Weights of a small transformer language model.
Size: vocabulary 8491, 79.2M parameters.
Training: 634M tokens, 10218 steps.
MLP neurons of a small language model. Each row is named by its layer, matrix (up: input weights; down: output weights) and neuron, and shows model dimensions 458-585. Each number is 128 + 32 x the weight over its row's rms, rounded and kept within 0 to 255. Numbers have three digits each.
A block is one neuron, or neurons of one layer that tend to fire together. After each block is what it responds to, as a language model described it from the Wikipedia text at the highest values.

L11.up5:130066132179140125063089129121064143174109133159100100152130104110146090033122117119120127167166124094100094160172128133186109143093172171132118103204079151144193152084148168162164177124081128125111100136094071100060070094169115152132143123167158143144086103127179133121104072103158137070100161161117133201115163069122075086157143147157083120124106112171076089117159100122157124132133
L11.down5:163093084147127115083092165059186160093138185167090143121102102154140122170138151092172177078105128136153131120165152131096117143167106073083163148157120129126125089066165116165090131124138101180136107082142182089081070138134115138169147150143115125090108151119128168142151096172184174152135078135100156094151169113165138154165163091181109103126107086140135118150169111114106111139175
Description: Coordinating verb conjunctions

L3.up63:161122139112101132157144126101101145101201165167151178094099165100178105058160090132084089130078141101115054185122133136162171158120112205108122135108104128117163124093130128113143100086155121097124119015048150148127162137090135164113112158142133165175149159211171152140127103111144098142067096131135120106129139072060156098084152181151118078133171087148167107114087159147127149143133
L3.down63:168167168131127107145098162105145074098133104167145091166090108142155186123120190139130127117150125130138158005094119140127188084125107094141118143144158093134118091121145177113123091132135122101163073152169158128171144167095156136105165135126099105108142133164122100115153125148064111119152112062095170189125081115156136166138112091075142172034135115128127186112093163102048077142128
L3.up487:088183083115134200114160167091113131157152193125160144143081154126120185116106133134124132124165096151125115122191153176078093106135164124192150128086094147148147142105203140196149174117154066090065171126105110124192154113134096073124120092178067162159077108111139143126103184064125147085097135132126114187149156166096191168088125165110132144180134061160109108127090122126136136148153
L3.down487:143091162078112091163097125143129070117119123173172157128137129064093137141056176102151075105135118133169092105114088113133110158155117107116105094178169116083130094120085140138129097086149143116177171151156079135139130136132172148121126147091138169100111111144114104129133164134137071140138108147149107144108133058138091137074117096127098123042150181166157185129123128136075116126055
L3.up1030:062075103131059072094116167074078107156119141128131217126104049098107096119131102149079135112163140130194177101095133145107105056120144178128120159102152142101175132128164119102180069093085158207011111101138157129146162127120124113138086156119163132099118201162111142082141139102153134122091140122092058093139151111167159087091065191123125091168148107063107136158163134139139150113121
L3.down1030:160208140106118204169140168157146117162119115136171062136105165140120113148125204065171114134112083160117103123103120144141145181107135105130111163116117116150054082148110158165090089146169105073140149136127099112105120110120135160120093169160122130141128098170127080168117062146117113114152085134134165194141102161077155157126127065110120159045167152188140149120167124184103090112155
L3.up2448:096150143168138134131130137080134149161164132183191198136080121120132115160128160132119127150097124128118150115124127152133144125148145155176112170135095108154150089124172140111153146108181065130097138087134076079135160149098163125188079088163083126146082169199150144083104158117180159133163117096102083113164130105109175147107121131083117122144164115165163141142094160115103083139149
L3.down2448:075170172166130115115110173141091088166160128212169129164097137164125170156147154151146067150070146091108143077098138127167125136123158126115113148153184101143134041124133104141114062178084156046129078170155128147184125109105155179100130114073092112106150129172138089101117127126105116073153097118089120165119070088100127182089111082098140121045129151144172193132082111137133109087127
Description: Two-digit number tokens

L7.up486:127115103161130126106137144091035130105129204149181131173128140093158119112149128136113101136082155131101076161121114141149157132140112131161095114141083143113105159117126136110186116121129139091107121074120039110116124080139160139140135104149168124153089126155154128150130198146114147120200196081206156157131115154094073169137152092190079094200188110178132048144182086113142188101169
L7.down486:087120166085130143118100159139128104171103187124072154099130160079141121159154132127133147095096148154143136073195184171113142166123077056126143101112156114069154103081152156113132145180118139178163091123158156146135119161138107142057048128070141131080137206097110126175165106100223198123154158135061076122165205127117095088108154103150104124158130101087138165120091100114082145238126
L7.up495:111063135171099178172120153148056098103116152123201168108093105141114140104125141159092133099112154120126065148123160114094087162145178122145173210120129144141145089094194146109129166086156117115127102089052106137155115145127132102068175128188141096117132112090135111141101118149132139084126076156119053137159133073141075162123138122145101117145110137209124121126163126113150179122144
L7.down495:165141164111143137099120123118141157170155146180108123151149136117148140187084161094181167147132123161181139092123126167177110112090128160160147070117133163117161184185142110154154141126136148111130168112165177125044142098084129156158116098101122184129123128125139127113147148108125108101160137176124147169107107154128103139154069177105171130100154126129152166158161111204104079099138
L7.up589:149092134148111153136156188165105135116107087133160116135110181132136133096047122117137133148154165153112141153119074122127123173101139116121091111093129130161138058121148134122182144186180110156128108109092142131053091135113060144072073097164094151087114152167121126162108105061161111171105130100074126134089112150118094128071180143086111154150094101160157080167137142126097090148131
L7.down589:111118132099156109142083135204139190154160104178080141156155134154142120136144127108121090077139099087144100123163053104084059091128126087148122160168092114079105144092176133115103122130079143113108129098187174178147135207102169074112159152072222090154150140122102142107122153189073151148106182133116127144140109141145128165158140151128122110117182120158118126108108117149052129153120
L7.up1600:125030097105107102133097105145108136093132133150172148143103099106124173123146104197120100151075206097163076132122135181076036158113114143166110125177154092118100145122147083130146119138151087112152167083124138083078104094102123143082139134149087103125144134192087170089111130098103098134138136195062124121129147091118126130124155104169158118172090173111186118166138118113101182123129
L7.down1600:099158154148147138119149178135192160124123107121159086122132116088093060161088169098148114045177071166064114084133106079170161090178116085108120103052103136143119082118110175123106138150116156140128134113117107167132174144180134090146112140129171160117126105052138097111157166167135143106133151077185157111144099170161111183143171149104092115127165097101089138110111091139147106163111
Description: Infinitive "to" and "Party" headers

L3.up93:113169140088116144075098143152147164098155112151144146130166125057091090098106124108141128105138202196109030140137123152152084189154148091097099138117092145151159099122113144127178180097152146141123137126107133113133045118101134161117142126164112128124106104145162073192092167106158108169082122169140104182107086118132055180123116133142179077132123097149101133136047144158135177181146
L3.down93:114102143158155152154110118083098138172088124129117141118123143129163141163107144124112193188098076055121180082103133121160128154132121098105165081105155129076081117136157145083127103165117087154178156128174127207098181108137125088138063162098152158122131150128129179116163116168114120116126146059083138099078161098153179109148154074075087176161121128106123193150160163108135085114131
L3.up266:179125097069097133108106137140122140095086125113167163055163149121150119116124112137197158120158130105156091158118135158162097127105069136135122093101102044164115123085095093163077132094190114112162158090156073125167110120172124129106124122104181154172069100096097184163123132097157114145079126159176166092098114144134120139159086115100156113118149138133133115154126169093144221161126
L3.down266:159090142131153150167203135041053094122145141126093144111171110164120122099104153123149167214154061112102106086148110162126111152201086171134129070134135159164101099101139118113106118162147154128098130183129146128133107143135100129183149149159136120104122188144115123065191098181128140181139164148119128111112091103145126132062156124208126156150103118111109147110084163116126064161164
L3.up852:115157099087096087133105123179075172036120109130108143131104149103113127154140087197122142083118121133166092114066077133121101098123181130159119084121116087143146176118094107144107117124093152160152129106123159135129120103111120094108155122105157059155086163200115131132149178138179161186117083088122134157119137133058168139094129112135112075164129116151157182150118122153154083141071
L3.down852:142120156148139162110127140099150072238139145135126119114157101111174155117107160077160122190126105127098142128164186145120150173158086128092118166162086203152129056137161119095149167136158088119103118154161097123126091176127103105173127156141103193103150097063162142142136090151096112128127146167116090117097121131173111124157105160130145174142134129115083060139121123108111178083180
L3.up1758:053138077151101158153143135078184141096160212148135197107124126075178153124151137157131125112132119092151127191121138108140179159086118106153147141117052139151170077107160108138144091125076093131127156158066091098150152120160053165106131142141136112137122167135120122097102079134117140197080098083109140166116130156141158123082121153119190171150116090186119143179113119127102160118146
L3.down1758:063086127141082158195102121091146098124146098195176130156146156126214100154112148182143161132092094086155143107152129155108097112111114166137180140150126108120118073165153129142126114142137092130099172158105095153113127091136112130123134134167116141187121110045164159155176108123078140134166151103123081082095166130161080166135143103132130139163149161164186140147133152124106131130180
Description: Clause-subject pronouns